config.yaml
n_layer: 15
d_model: 256
n_head: 8
n_kv_head: 8
head_dim: 64
d_mlp: 1024
vocab_size: 3913
activation: "gelu"
norm: "layernorm"
norm_place: "pre"
norm_eps: 1e-06
positions: "rope"
rope_base: 10000.0
rope_fraction: 0.25
qk_norm: false
attn_scale: 0.125
bias: "all"
tie_embeddings: false
parallel_block: true
init: "normal"
init_std_qkv: 0.0234
init_std_o: 0.0
init_std_up: 0.0234
init_std_down: 0.0
optimizer: "muon"
lr: 0.00143
lr_mult_o: 4.0
beta1: 0.93
lr_head: 0.00552
warmup_steps: 200
schedule: "wsd"
decay_fraction: 0.571
decay_shape: "linear"
final_lr_fraction: 0.1
batch_tokens: [65536, 131072, 262144, 524288]
seq_len: 512
doc_mask: false
train_tokens: 739800000
steps: 3390
dataset: "wikipedia_en"
MLP neurons of a small language model. Each row is named by its layer, matrix (up: input weights) and neuron, and shows model dimensions 32-159. Each number is 128 + 32 x the weight over its row's rms, rounded and kept within 0 to 255.
After each neuron's rows, "fires on" lists the tokens most often at its 100 highest values on Wikipedia text that the model never trained on. A number after a token or word is its count.

L11.up196 [176 232 107 131 107 152 157  82 193 161 137 129 151 155 133 131 106  88 139 164 150 134  87 156 141 142 135 154 148 127 127 108 126 103 145 105 106 154 111 120  94  94 147 163 169 143 145 132 174 135  88 102 123 101  63 168 144 164 147  81 130 120 119 135  87  89 112  78 156 154  87  98 129 153 129 102 163 114 140 177  63 157  82 197 141  94 137 140 185  85 123 121 103 102  37 119  75 144 102 143 127 105 138 103 144 177 108  96  99 114 154 124 174 136 116 144 131  94  38 132 140 206 178 120 160 132 122  99]
fires on: " L" 14, " B" 13, " d" 9, " D" 6, "y" 4, "ir" 4

L5.up335 [170 118 179  96  99 129 177 142 102 105 103 191 119 145 157  83 123 151 115  99 163 179 161 101  92  73 146 143 112 104 100 164 158 127 116 113 100 129 103 118 155 115 141 107 123 171 133 160 125  86 126 117  73 104  76  92 193 100 114 102  66 112 121 145 103 150 161 208 138 107 126 156 116 104  94 119 146 191  93 186 136 120  40 139 122 121 153 185 133 138 140 162 199 124 135 124 111 157 156  63 117 127 115 147 111 130 164  74 122  86 105 135 130 102  84 144 118 157 128  92 185 127 106  77 123 125  99 100]
fires on: " p" 32, "0" 14, " " 11, "ing" 9, "b" 7, "iet" 5

L10.up648 [113 151 133 131 116 129 117 110 100  75 148  52 138 127 115 132 106 135  67 177  80 116  32 121 123 130  93 134 130 176 168  82 169  82 159 104 121 120 184  97 126  93 172 158  91 214 181 130 141 112 166 170 168  85 100 161 133 160  90 173 144 117 115 111  98 155 174 135 123 196  99  57 148 117 175 158  97 202 149 121 119 129  25  95 161  82 121 182 109 188 106 183 163  98  98 136 156 137 143 111 154  94 101 109 114 165 108 131 146 146  97 119 153 117 164 164 118 152 130 125 158  97  86 128  90 163 102 134]
fires on: "," 39, " and" 16, "\"," 6, " him" 6, " it" 4

L3.up469 [122  94  95  78 110 109 127 127  79 140 117 115 112 106 120 106 128 121 119 102 100 165 125 180 133 118 134 107  59 136 143  92 133 127  91 124  94 123 133 136  61  53 184  89 121 116 177 114 128 148 117 188 121 143 139  85 126 145  92 129  73 125  90 132  64 141 113 150 112 168  93  89 138 237 136 135 104 117 134  78 161 102 166 142 113 136 136 144 161 103 108 166 175 116 123 148 104 135 164 137  93 151  78 131 113  63  68 118 119  98 120 131 152 149 173 145 149 119 155 102 138 155 145 149 102 119  68 177]
fires on: "ed" 31, "'" 17, "ether" 9, "tar" 6, "ay" 4

L5.up224 [150 122  80 150  86 163 168 159 165 126  84  81 131 162 106 126 144  96  77  54 153  96 121 184  86 129 108  90 143 110 116 126 168  87 210 134  98 140 150 107 149 154  78 171 151 132 122 122 163 167  90 155 158 129  54 127 119  99 129 102 130 200 165 186 101 128 114  94 182 138 129 156 171 175 129 119 126 154 119 178  99 176 151 150  61 139  92 134 160  85 138 156 118 134 116 138 114 131 113  98 112 123 150 157 128 164 143 143 108 103  98 174 169  71 151  80 135 146 134  89 124 138 143 123 145  68 117 196]
fires on: "in" 43, "a" 14, "or" 8, "um" 4, "er" 4

L11.up725 [120 114  98 149 134 151 172 127 123 109 117 141  91 152 108 175 172 130 148 136 110 125 125 111 118 129 124 111 160 122 134 201 137 157 117 170 112 105 108 127 114 120 158 227 109 149 127 111 106 115 190 169 101  88 156 193 161  83 153 215 152  98 147 166 107  79 118 121 151 133 132 110 139 120 154 174 160  78 123 230 154 100  98 140 139 105 113 101 130  55 124  98 125 146 217 112 109 149 129 164 158 117 108 101 106 108 147 132 164 138 146 142 150 100 130 135  86  89  78 133  83 105 167  80 100 111  83 129]
fires on: " R" 24, " w" 11, " D" 10, " W" 10, " T" 4, "w" 4

L8.up509 [109 147  86 147 180 155  91 138 206  63 112  78 114 109  82 128 117  69  91  79 105 173 173 200 147 138 113 105 156 120 144 103 139 128 167 135 115 129 122 114 126  66 159 105 126 155 190 110  56 133 160 118 113 143 122 131 148  73 131 114 110 146 105 100 108 105  91 228 194 157 111 129  71 158 162 101 101 118  68  95 139 107 170  93  84 161 100 116 166 138 113  89 195 131 122 140 153  97 122 117 103 144 137 103 110 137  97 126 146 183 116 138 131 167 146 141 153 131 152 130 131 127 106 148 136 157 145 118]
fires on: "-" 23, "b" 16, " rem" 12, "st" 5

L7.up90 [157 180  82 166 113 140 152 126  80 143 173 108  77 140 222  94 194 159 180 170 131 123 158 145 138 114 129 104 127 110 118 124 192 173 175 101 133 109 107 155 146 102 151 105 125 116 203  54 124 151 174 147 133  95  89 121  88 150 141 126  70 102 146  51  73 125 138 159 110 140 135 103 175 162 101 130 158 132 119 107 111 140 111 169 127 148 160 146  65  89 130 118 116 143 146 107  68  79 182 136 184 148 162 183 148  98 162 126 103 132 102 146 127 155 159 131 125  75 119  89  63 160 113 171 191 112  96 109]
fires on: "9" 26, "8" 19, "0" 11, "h" 9

L8.up168 [126 125 116 115  95  96 204  96 117  86 169 148 112 116 135 133  60  78  95 142  74 185 141 145  97 120 144 151 153 159 105 133 171 107 149 151 165  87 100 146 180  83  97 130 114  83 135  99  89 135 117 124 127 105 189 134  56  68 114 147 120 129 156 141 104 159 124 187 172 118 137 105 135 159  88 119 156 156 163 201  74 149 167  98 136 127  75 132  84  92 122 115 140 147 163 113 123 128  88 122 193 171 155 127 182 143  87 172  59 142  77 165  99 118 147  98 114 183 134 106 209  87 126 139 132 126 159 137]
fires on: " as" 15, "ab" 14, "0" 11, "as" 6, "aff" 5

L11.up833 [120 171 143 177 161 134 128 133 167 103 129 121 116  89 108 147 158 211  84 140 160 156 117 150 129 172 152 118 109  99 120 187 153  92 111 144 103 167 107  20 103  50 116 175 130 140 152 156 103 134 161 113 121  87 131 127 157 113 114  67 106 110 123 137 124 154 153 134 143  84 101 141 147 128 147 156 114 113 184 148 157  85 152 137 116 153  96 152 136 132 123 121 115 123 167 152 163 190 127 143 151 107 141 131 118  71 179 157 153  72 113 106 120 128 144  85  91 105 139 156  87 111 173 137 111 191 157  67]
fires on: " " 34, " F" 12, " D" 6, "7" 5, "ant" 5

L7.up198 [129 121 128 132 137  98 117 103 129 160 155 109  92 118 120  98 141  63  93 114 136  84 153 169  48 127 124  87  67  87 208 130 157 159  89 132 121 168 134 114 108 111 119 114 119 174  82 140 136 131 147 106 152 161 140 166 135 134 189 136 143 126  85 105  87 114 109 111 132 199 176 110 170 174 113 153 133 134 144 150 157 122  84 169 100 141 109 103 205 148 145 147 120 108  93 175 100 115 173  97 123 196 148 111 122 163 125  94  69  90  40 161 111  60 169  78 162  96 134 141 153 190 186  90 135 106 109 118]
fires on: "l" 19, "or" 13, "ing" 11, "ill" 6, "in" 4, "ive" 4

L11.up996 [111 120 142 212 162 106 112 169  94 156 146 126 116 105 117 135 152 143 117 117 131 196 159 169 147 117 123  81 129 111 154  97 138  86  86 145  53 141 150 174 100 178 162 132 168 127 142 194 149 110 143 130 131 178 107 152 159 148 166  78 168 164 147 150 162 125 174 129 119 148 142 182 173 136  97 116 155 109 171 112 113 163 116 131 161 155 175 105 156 139 132 116  98  51 128 119 175 138 150 113 174  79 114 154 123 140 112 134 126 107  81 155 156  82 146  63  89 139 105 112 108 131 135 101 173 123 197  66]
fires on: " r" 28, " I" 14, "'" 9, " l" 9, "I" 6, " a" 5

L10.up313 [147 133  79 108 149 127 200 110 142  68 179  96 127  75 109 110 146  98 122 107 140 124 135  98  72  96 120 144  91 114 115 133 120 188 122 141 122 128 136 113 103 150 164 136 109 108 158 196 160 120 172 127 117 111 128 175 161 106 117 114 147 151 174  97 137 124  74 141  93 131 114 123 126 130 156 122  86 118 151 115  90 111  74 155 122 111 135 140  62 124 119  62 139 117 116 147 183 159 159 134 180 121 101 106 153  27  78 126  68 174 166 145  85 152 133 172 170 117 108 131 114  72  84 125  67 226 119 139]
fires on: " \"" 53, " " 10, "-" 6, "\n" 5

L11.up138 [158 117 179 131 169 182 132 153 125 150 201 157  56  93 175  90  94 109  79  67 120  71 151  76 136 155 168  78 130 108 112 161 117 172 140  90 160 122 127 103 160  78 124  77 103 157 100 208 155 117 148 139  95 111 105 199  53 112 118 103 131  70 155  83 133 143 172 146  85  92 120 134 145 177 121 110 182 157 162 163 133 153  85 119 119  88 152  81 119 157 121 106  77 155 146 131 106 102 166 129 108 136  68 150 132  87 115 142 120  71 129 120 113 140 165 116 188  97 121 110 151 167 116 122 195 105  92 164]
fires on: " on" 16, " in" 14, "5" 10, "2" 10, "3" 9

L7.up110 [ 96 133 116  96 161 101 110  74 151 130 156 190 138  89  90 140 158  79 155 196  81 123 131 164 190 155 166 143 121 134  70 107 127  93  79 149 122  88 140 134 141 101 149 130 158 201 139 136 150 152 135 111 139  75 108 170 160 106 148 152  94 187 140 175 101  86 110  89 142  90 126 103  34 117  84 141 154  94 190 139 113 179  83 116 164 117 137 133  87 162 107  95 122 121 191 125 144 124 172 139 202 112 100 127 162 197 123 120 141 101 140 103 143  82 134  72 140 175 156 166 115 102 158 130 161 130 146 114]
fires on: " as" 35, " (" 12, "at" 10, " it" 8, " is" 5, " " 5

L10.up50 [153 113 127  37  64  90 106 123  81  77 116 157 123  90  97 127  89 137 107 179 119 123 142 112 120 149 160 121 111 127 154 112 154 141 188 133 159 162  56  78 127  84 115  74 179 101 128 109 156 102 143 168 179 104  27 112 100 195 115 113 133 128 126 173 131 151 124 149 137 170  99 118 180 152  94 143 107  66 181 146  96  95 129  82 100  97 125 159 120 165 119 205 140  49 133 119  96 138 129 142 106  92  44 116 124  77 164 124 139 153  88 159 161 132 173 160  84 133 138 144 129 177 135 145 123 170 132 104]
fires on: " a" 24, "'" 11, " L" 8, " E" 5, "ed" 4

L5.up852 [127  90  93  84 122 107 180 103 169  49 193 112  65 163 177 115 139 163 139 106 166 143 134 151 180 137 185 101  63 136 146 122  91  98 110 138  97  94 141 105 118  62 169 110 166 124 103 168 133 134 133 140 127 142 165 186 102 200  51 105  61 117  71 141  74  70 110 125 147 116 131 113 159  83 173 140 187 121  86 115 117  96 146 100 138 118 104 128 142  95 168 173 143  97 158 154 151 150 119 126 121 119  92 164  92 176 125 140 111  81  93 145 117  82 124 109  62 148 150 129 113 154 166  86  94 157 124 128]
fires on: "h" 34, " I" 15, "I" 10, "t" 5, "i" 4, "el" 4

L8.up203 [ 77 159 100  74 173 129 138 105 105 112  85 152 153 105 108 111 103  95 132 136 137 146  93 133 128 168 126 192  65 119 128 141  86 119  94 137  88  62 108 110 126 152 146 132 141 181  91 171 178 137 136 171 190 121 126  73 103 116 120 147  84 144 163 155 197 139 152 126 141 150 106 167  87  84 128  56 163 182 148 126 125 145 171 119 144 142 145 132 139  94 121 175  77 171 147 205  95  96 120 162 162 100 128 139 142 130 125 164 161 147 161 206 101  86 128 144 150 120 137 177 186  90 115 111 138 113 167 142]
fires on: "ing" 22, "aint" 8, "in" 7, "im" 5, " Sc" 5, "k" 5

L11.up276 [137 107 125 160 130 167 138  95 143  56 140 102 132 143  93  82 224 155  66 144 119 158 158 129  91 134 132 113 131 130 111 122 154 201 132  99 102 115 142 143 149 169 140 157 130 110 133 149 134 159  97 116 140 141 101 156  95 115 123  48 108  89  49 140 144 134 190 149 140 115 156 168 121 140 164 159 151 151 129 149  82 112 147 140 150  89 122  91 177  81 174 104 114 157  90 114 134  52  62  99 169 117 128 145  99  99 116  99 139 157 145 173 116 116 136 162  72 163 106 168 123 171 115 161 125 153 129 109]
fires on: " " 52, "2" 18, "s" 4, "g" 4

L3.up618 [171 156 109 107  74 111  62 151 186 134  91 170  87 120 104  34 105 112 153 129  65 185 106 138 158  95 118 135 142 133  98 122 181 153 129 159 107 137 141  63 130 158 141  69  86 113 168 233 148 128 126 140 120 118 138 114 219  89  85 143 101 126 106 148 217 126  97 128 147 128 150 132 124 132 112 188 161 136 117 116  82 123  88  98  66 167 120 133 115 153 105 123 188  91  81 134  63 130 136 162 157 186 126 149 124 103 121  93 118 196 107 131 183 139 100 112 111 186 125 122 191 125 146 147 153 142 179 144]
fires on: " US" 18, "ish" 11, "an" 10, " British" 9, "ech" 7, " American" 5

L9.up96 [152 152 213 102  98 168 152 102 131 105 129 133 152 123 166 134 156 165 154 136  89 139 169 145 160 128  84  49 114 116 112  98 134 184 109  90 172 140 122 110 116  99 148 133 128 110 119  67  81 141 167 113  99 105 147 123 145 145  85 167 128 129 106 123 137 159 188 142  55 187 137  99 166 164 103 152  93 121 137 136 103 209 115 115 121 103  99  97 138 121 127  82 130 150 133 112 145  83 184 117 168 134  88 160 172 149 125 192 108  92 107 119  57  94 122 113 162 153 142  44 146 166 163 137 164 163 107 162]
fires on: "1" 22, "9" 10, " comp" 9, "0" 7, "6" 5, "History" 4

L5.up348 [147 113 161 114 101  86 119 124 134 144 113 150  71 105 125  99 137 140 104 100 107 107  91 142  98 102 140 102 165 105 129 128 128 132 102 141  78 128  99 186 117 112  91 100 111 158 148  79 106 110  85 155 161 193 131 113 156 103  39 133 125 104 148 124 122 148 164 122 174 128 177 145 124  97 126 149 125 158 106 119 199 137 109 168 157 128 135  73 158 114  95 134 170 108 128 140 158 133 199 106  98 202 126 113 108 187 169 173 176 145 147 158 142  90 152  85 141 108 154 117 161 187 111 139  97 176 162 154]
fires on: " =" 29, " of" 20, " to" 5, "an" 5

L12.up406 [125 128 118 117 166  98 173 124 159 115 221 134 107  82 145 128 143 118  38 152 157 121  96  59  89 156 116  58 135 114 199 151 102 117 153 146 115 142 115 153 191 115 179 103 109 126 113 193 154 116 167 140 105  92  85 164  33 142  70 198 106 152 162 111 133 151 161 117 110 136 122 110  86 170 103 153 149 135 164 109  86 135 116 187  91 109 163 139 111 111 134 120 133 160 122  91 184 143 107  62 159 103 135 130 167 137 105 146 145 141  81 163 110 127 141 146 158 104 122 121 110 127  97 125 139 190 147 128]
fires on: " on" 18, "On" 14, " from" 7, " On" 7, "2" 7, " until" 4

L3.up567 [206 101 171 130 207 150 118 142 101 109 208 122 127 134 132 179 115 120 124 204 104 133 137 170 136 114 130 124  99 147 160  94 174 104 153  95 108 112 162 138 138 115 134 166 117 113  96 116 108 136  88 117  55 137 152 122  45 131 115 162 115 116 114 129 125 124 104 106 142 111 115 128 109 132 188 130 143 187 119  88 173 141 164  98 127 185  95 155 127 175 104 164 116 191  77  84 115 148 124 144 138 120  91 121 140 157  87 119 158  85 210 139 183 129  56 124 111 147 117 108 136  80 147 189 148 129 120  77]
fires on: "or" 25, "on" 23, "as" 12, "an" 6, "ice" 5, "o" 4

L12.up858 [ 95 137 132 120  92 135 123 120 125 121 103 159 128 131 163 151  65 121 107 138 189 113  92 134 157 183 176 215 165 120  93 118 106 126 181 143 102 146 130 135 102 162  89 172 189 102 197 147 105 167 143 138 113 112 142 129 133 146 112 179 128  75 122 106  95 190 129  94  97 146 147  85  79 127 143 143  88 111 147 164  48 193 155 154 138  52 153 148 117 127 106 133 149 155  95 174 136 147  71 142 137 155 135  92 182 100 134 113 142  88 205 130 143 107  88 167 136 101  44 101 131 151 111 147 113 111 104 117]
fires on: " D" 27, " B" 10, " An" 6, " T" 6, " K" 5, " Y" 4

L5.up23 [152 164 137 189 184  97 202 121 160 129 153  79 140 156 168 142  96 134 166 128 119 120 121 133  86 151 170 151 168 133 120 105  69 156 154 134 137 154 142 149 160 195 108  68 143 132 121  69 191  56 115 132  93  98 126 102 116 177  99 111  82 103  65 136 124 119 127 151 120 215 100 205 154 132 108 142 129 108 105  86 125  95 169 153 110 130 115 112 181 103  65  95  90  63 110 155 162 147 162 167 130  63  96 138 135 132 149 114 175 118  78 161  97 156 157 120  92 148  51 142 121  64 120 146 168 110 101 143]
fires on: "ed" 26, "ing" 8, "ography" 5, "3" 4, " with" 4, "rist" 4

L11.up366 [140 156 111 154 119 159 121 100 139 107 129 108  51 151  84 134 119 158 130 152 120 152 140 136 121 120 198  75 120 149 126 147 119  67 111 156 139  71 125 144 129  91 168 145 167 129  80  79 156 137 174 108 147 182 118 146 118 138 146 165 150 127  81 197 130 119 132 107 105 113 113 164  87 158 141 196 192 156 156  76  97 143 131 163 129 144 158 120 147 166 152 132 113  89 117 134 131 137 159  76 156 118 153 120 137 103  65 201 141 108  58 107 132 127 101  78 109  51 160  75 114  65 137  73 156 132 154 132]
fires on: " I" 59, "I" 24

L12.up118 [111 118 108 162 173  93 145  85 130 129 117 146  89 204 143  96 170  45 137 136 106 114 162 179 160  72 124 104 123 129 134 120 145 149  71 143 181 133 109 137  77  85 130  95 126 132 175 144 123 101 125 124  92 137 100 155 120  93 105 153 136 151 137 174 173 106 116 128 121 172 145  96  89  99  50 106 146 134 123 122 134 138 114  81 105 136 146 110  64  88 102 153 112 148 206 159 162 129 114  96 134 131 168 141 135 153 135 160 124  91 151 109 145 118 106 126 180 106  85 149 105  94 151 113  85 149 170 125]
fires on: "I" 21, " is" 16, " " 13, " was" 10, " also" 6, "al" 4

L10.up905 [ 93 118  87 202  87 119 130 125 176  89 169 184 118 107 120 105 143 136 181 108  92 162 140 108 121 118 174 111 155  97  94 141 174 110 132 120 157  58 206 183 103 133 243 115 122 109  93 136 130 143 127 200 139 105 132 186 134 212  38 108  89 139 126 201 177  86 116 158 102 145 165 133  83 113 107  90 110 130 123 134 108  97  92 111 154 108 117 158 108 148 112 127  96  75 106 167 101 168 102 185 156 152  73 180 113 184 109  73 150  94 129 105 143 133 124 118 120 163 122 169 166  84 120  76 167 139 143 126]
fires on: " the" 29, "0" 13, "h" 7, "th" 5, "i" 4

L3.up189 [105 145  60 142 134 108 104  87 125 108 134 184 144  99 150  95 190 141 179 152  94 118 109  49 121 143 132 115 141  90 101  73  88 163 137  91 120 149  99 119 155 127  90 182 162 138 162 111 151 164 142 139  89 103 117  33 140 162  97 117 138 113 110 182 156 122 152  95 114 160 123 189 168  96 122 167 155 109 136 143 130 134 161  77 143 120 104 199 127 112 120  92  94  93  83 149 126  89 100 131 134  92 150 155 175 123 176 157 177  73  95 126 119 159 151 187 122 143 146 144  85 105  89 104 153 116 130 149]
fires on: "ay" 27, "om" 14, "ed" 5, "ing" 5, " Ham" 5

L3.up597 [149  91  87 122  75 165  85 148 128 162 141 108 121 162 121 141 122  96 163 155 134  93 184 122 115 142  82 141  57 153 128 124 120 141 123 133 125  72  79 164 124 112 150 177  91  86 115 113  76 145 128 143 124 102 106 169  77  91 163 139 121 116 108 137 190 100  61  99 121 165  97 165 154 134 141 132 148 102 112 121 130 203 112  87 165 175 148  97 128 156 150 164 166 177  52 118 136 126  65 164 123  61 134  61 150 155  91 134 112  92 158 129 139 121 115 178 107 145  95 175 107 163 180 146 146 124  88 112]
fires on: "on" 30, "row" 15, "an" 13, "en" 10, "al" 5

L8.up175 [128 116  83 131 127  98 141 161  61 107  93  91  78 109 202 123 152 133 166 141 108 150 121 130 182 164 185 110 108 164 168 194 145 128 189 191 116  99 109 111 115 139 128 153 144 135 199  93  81 138 190 145 140 106 115 132 146 121 104  99 122 102 172  99 139 104 118 139 112 144 103 188 162  66 133 124 125 133 138 127 152 109 132 146 139  97 160 166 157  89 149 128 133 125 132 121 244 102  77 153 179  87 119 119 125  70 117 208 151  74 166 114 105  97 120 136  91 112  66 116  97  90 139  60 171 167 147 142]
fires on: " D" 72, "D" 5, "ime" 4

L9.up721 [132 135  97 154 139 112 132  99 111  73 206 128 215 146 173 119 174 127 128 141  90 104 153  58 180 109 152 100 194 147 126 151 139 126 160 134 127 141 123 145 173 102 121 153  95 128 115 121 136 102 148  93 129 112 119 112 103 115 152  98 119 103 132 111 171 147 136 186 146 132 171  84 138 151 163 104 181 170 105 193  86 128 105  67  99 121 137 120 122  68 103 136 134 162 132 121 129 134 102 123 180 150 135 149 145 120 148  63 111  89 140 138 158 195 100 112 124 194 114 161 216  63  80 131 187 107 147 124]
fires on: "," 25, ":" 10, " and" 9, " as" 8, "3" 7, "0" 7

L7.up904 [144 124 135 136 135 124 107 117 193 170 182 102 129  92 118 129 139  93 192 163 108  84  66 150 100 136 139 179 127 156 100 151 175 114 152 114 118 133 139 116 120 150 171  97  88 160 176 159 183 108 111 164 185  98  85 129 115 138 179 147 123 148  96 123 115 176  76 140 113 108 131 106 185 100 166 123  92 103 107 124 117 154 120 138 166 184 124 163 163 176 146  83 134 144 137 164 143 157 108  71 107 129 132 157  66 217  87 122 171 157 122 177 146 118  98 124 125 134 138 103 118 109 146 140 125 179 178 142]
fires on: " and" 39, "ir" 14, "," 13, "ow" 7, " &" 5

L3.up137 [ 73 145 198 141 100 133 107 197 163 157 123 152 140  93 120  99 124 163 108 117 126 110 178 130 123  67 113 153 185 103 159 130 150 126 196  83 124 112 103  76 180 124 136 145 102  88 161 162  66  85 142 120  68  96 158 187 149 128 124 130 102 113 104 123 178 116 130 130 146 101 162 136 148 127 177 144 162 106 185  74 128 155 112 206  89 138 136 109 130 194 109  96 137 179 130 103 116 155  76 122 139  77 129  90  75 102  97 122 104 122 110 103 138 125 113  83  75 182 103 132 123 156 131 145 150 121 171 120]
fires on: " German" 19, "v" 17, "an" 7, "ech" 7

L7.up561 [156  97 102 124 185 158  69 160 178 112 160 148  95  82  98 148 103 124 156 128 152 147  89 112  65  85 109 125 146 135 140 123 127 133 181 127 137 147 159 130 143 144 164 107 133 155 209  68 132  89  93 118 152 103 161  88 156 110 175 136 105 117 148  97 143  93 136 137 124 125 116 120  67 100 123 160 118 135 112  27  97 130 154 103 119  93 134 158 130 121 139 114 131 139 112  70 104 120 137 106 179 165 117 148 155  89  94 175  99 110 135  69 156 131 117  58 129 158 132 154  69 130 106 165 183 133 150 136]
fires on: "id" 19, "is" 16, "ct" 8, "ig" 5, "g" 5

L7.up764 [129 100 195 102 135 155 165 132 140  97 166  97 120 131 141  86 105 107 135 146  93 188  84 101  74  97 139 157 117 109  81  81 125  87 118  98 170  93 148 108 120  94 153 130  95 116 209 104 146  72 152 181 166  73 113 218 154 208 111 176  82 111 130 117 114 148 184 118 143  88 134 122  95 145 108 146 139 123  86 129 132 138 111 144 119 160 156 149 118 139 107 107 160 113 114  99  94 119 121 132 120 154 127 140 117  95  83 146 229 130 154  61  96 123 146 137 111 110 145 138 116 131 115 133 115 164 184  73]
fires on: " of" 21, "A" 13, "'" 12, "N" 6, "os" 5, " from" 4

L9.up134 [ 39 143 143 137 137 225 157 109 127 142 121 113 154 129 127  62 148 131 114 155  60  99 116  95  84 162 112 136 115 115  95  69 157 144 204 182 186 167 144  43 107 151 111  62 122  68 103 130 118 130 140 160 111 110 107  94 117 172 109 164 120  88  79 119 184 143 206 132 167 139 158 111 135 156 141 128 122 141 102  93 134 118 115  78 153 104 140 159 159 132 131 163 161 145 117 175 132 149 182 103 118 138 120 149 108 102 111 120 212 168 161 127 121  64 146 106  97 149 153 140 125  99 198  99 156 117 120 107]
fires on: "'" 73

L11.up642 [ 89 100  69 154 132 104 167 124  90 116 121 101  47 142 156  95 109 154  83 122 144  73 137 147 105 186 184  80 118  96 138 145 125 160 123 152 100 161 123  87 136 174 173 137  99 104 198 221 167 100 136 142 178 108 105 136 130  60 102  76  51  92  59 102 142 107 142 148 136 156 124 154 124 116 129 144 146 150 152 142 144 113 127 110 205  96 132 137 162  60 163 102 132 168 159 104 134  90 137 168 164 111 147 107  80 118 103 171 136 126 139 175 122  90  90  77 125 107 127  89 164 135 125 123 179 151 150 116]
fires on: " " 48, " a" 27, "a" 8, " D" 7

L3.up224 [128 167 130 103 150 173  98 106 137 103 131 173 185 103 170 178 151 191 111  93  44  84  93 180 122 133 133 128 127  71 128 118 101 111 137 114 124 100 118 143 120 137 135 153 172 110  99 123 157 155 120 176 176 101  92 142 151 121 146  89 105 136 192 179 103 140  50 130 100 209 158 100 125  77 129 135 147  83 102 105 175  97 102 128 153  91 140  88 147 160  97  96 131 146 175  92  84 118 139 109 132 162  97 114 172 107 147  66  88  61 127 142 124 161 126 143 205 104  99 104 101 139 121 115 101 116  78 113]
fires on: " ext" 17, "ot" 12, "ist" 8, "as" 7, "or" 6, "unn" 4

L11.up835 [133 141  87 105 138 123 138 132 151 109 105  86  63 233 128 151 189 153  93 174 132 150 172 107 124 131 128 175 102 158 120 150 139  87 184 159 116  80 165 121 140 114 162 146 146 109 127  78 144 166 154 197  97 165 140  79 138 107  96 143 153 114 133 117  87  94 148 134 128 155  48 106 144 173 155 139 103 125 119 116  98 144 127  38 206 119 177  98 102  73 147 124 162 110 107 125 148 149 176 187 116 145 149 110 120 143  93 153 126 156 124 100 111 135 139 106 140 103 200 170 109 132 145 177 160 165 153  90]
fires on: " Ad" 27, "ch" 9, " Hall" 4, "ter" 4, " F" 4, "l" 4

L10.up842 [184  91 140 126 108  86 159 122  64 114 121 195 106  94 175 151  93  33  73 154 153 112 113 134 150  93 105 129  99 184 119 152 182  85 147 103  47 120 121 116 217 136  60 159 108 177 179 156 147 129 150 117 114  82 183 149 138 186 120 154 107  90 130  99 180  96  86 130 112 204 180 108  94 115 120 123 109 136 137  78 137 156 182 103  53 135 109 168 140 142 130 144 138  97 163 130 163 171  66 152 118 138 136  86 141 111 172 108 106 160 115 105 132 153 166 110 161 115 132 175 137 110 120 177 169 106  87 108]
fires on: " se" 21, " pro" 11, " n" 8, "le" 6, "om" 5, " s" 5

L3.up6 [102 129 137  90  53 141 146 114  92  71 190 131 126 155 128 199 132 138 145 142 148 131 142  69 163  85 108 149  91 116 133  64  42 162 109 108 143 167 148 154 120  99 156 125 166 119 110 136 165  91 118 109 132 152  75 117 158 107 109 138 136 125 137 146 107 147  38  62 140 175 118 115 132 104 135 130 140 130 126 186 109 121 165 187 134 124 167 126 123 117  89 109 126 133 115 150 198 151 135 169 152 146 143 127 165 115  92  90 165 135  47 145 106 140 131 144 137 157 114 216 132 114  85 103 119  56 127 105]
fires on: "h" 42, "ah" 9, "orth" 6, "ov" 6, "igh" 5

L3.up41 [152 104 110 120 133 157 101 173 118 142 147 147 162 176 147 156 123 134 124 124 139 143 150 146 125  94 107 129 135 148 114 105 148 111 167 115 133  76 149  95 117 161  95 106 120  71 169  72 169  97 144 139 137  80 104  97  90 154 172 147 129 128 172 131 140 144 111 139 153 130 140 183 112 217 101 143 196 109 167  75 134 107 124 139 146 174 154 173  94 136 123 168 137  62 144 105 131 118 134  80 144 150 112 127 125 115  78 142  90  94  82  88 182  63 115 107 126 182  89 113 102  95  78  99 118  83  80 123]
fires on: "id" 17, "e" 11, "or" 10, "o" 8, "ig" 5

L8.up323 [179 125 183 105 138 119 126 130  80 137 162 127 131 132 137 132 101 105 108 124 114 102 122 142 153 117 165 143 165 156 114 138 135 112 171 147 113  90 104 166 131 136 135  83  86 187 130 170 154 119  74 197  75 150 118 135 105 128  69 123  68  92  91 132 135 131 172 145 121  99 173 183 132 141 172 157 127 129 129 148 133 135  85 125 112  84 130 116 225 130 139 141  79 119 175 148 167 151 123 120 126 154 137 169  81 150 180  78 140 124 137 141 135 148 200 100 128 177 130 178 142  82  92  50 111 166 164 103]
fires on: " to" 39, " with" 14, " from" 11, " via" 8, " of" 4

L10.up687 [133 140 148 193 154  92 100  99 168 116 128 133  95 114 118 138 176 112 142 161 125 134  96 128 205 138 129 142 172 110 102 103  91 157  96 159  83 142 112  88  96 199 103 134 132  50 139 117  94  93 179 162 160 130 114 137  92 105 160 135 169 118 133  84 103 157 149 144 121  80 118 115 128 208  90 144 149 108  87 125 145 183 187  79 104  78  99 146 148 146 151 150 123 126  83  90 109  37 131 121 142 146 100 151  80 104 154 151  83 103 156 136 167 103 125 149  91 142 112  97  90  73 188 120  73 184  86 185]
fires on: "0" 47, "9" 9, "8" 6, "," 4

L8.up593 [154 167 109 117 210 161  75 127 153 119 107  70  69 159  97 170  94 138 116 100  91 110 113 240 111 170 137 106 167 143  96 131 113  84 164 146 164 107  99 132 142 110 121  43 102  75 185 103 109 172  90 128 154 140 171 108 163 125 179 126  98 128 126 169 122 144 138 107 112 143 131 120 144 114 102 176 184 171  99  98 113 130 137 128 169 104 132 150  86 104 113 110 171 121 166 128 149 137 156 144 106 114 115 132 149 126 127 148  69 171 170 193 133 131 178 139  83 141 134 139 105 169 119 153  97 176 149 138]
fires on: " /" 60, "-" 7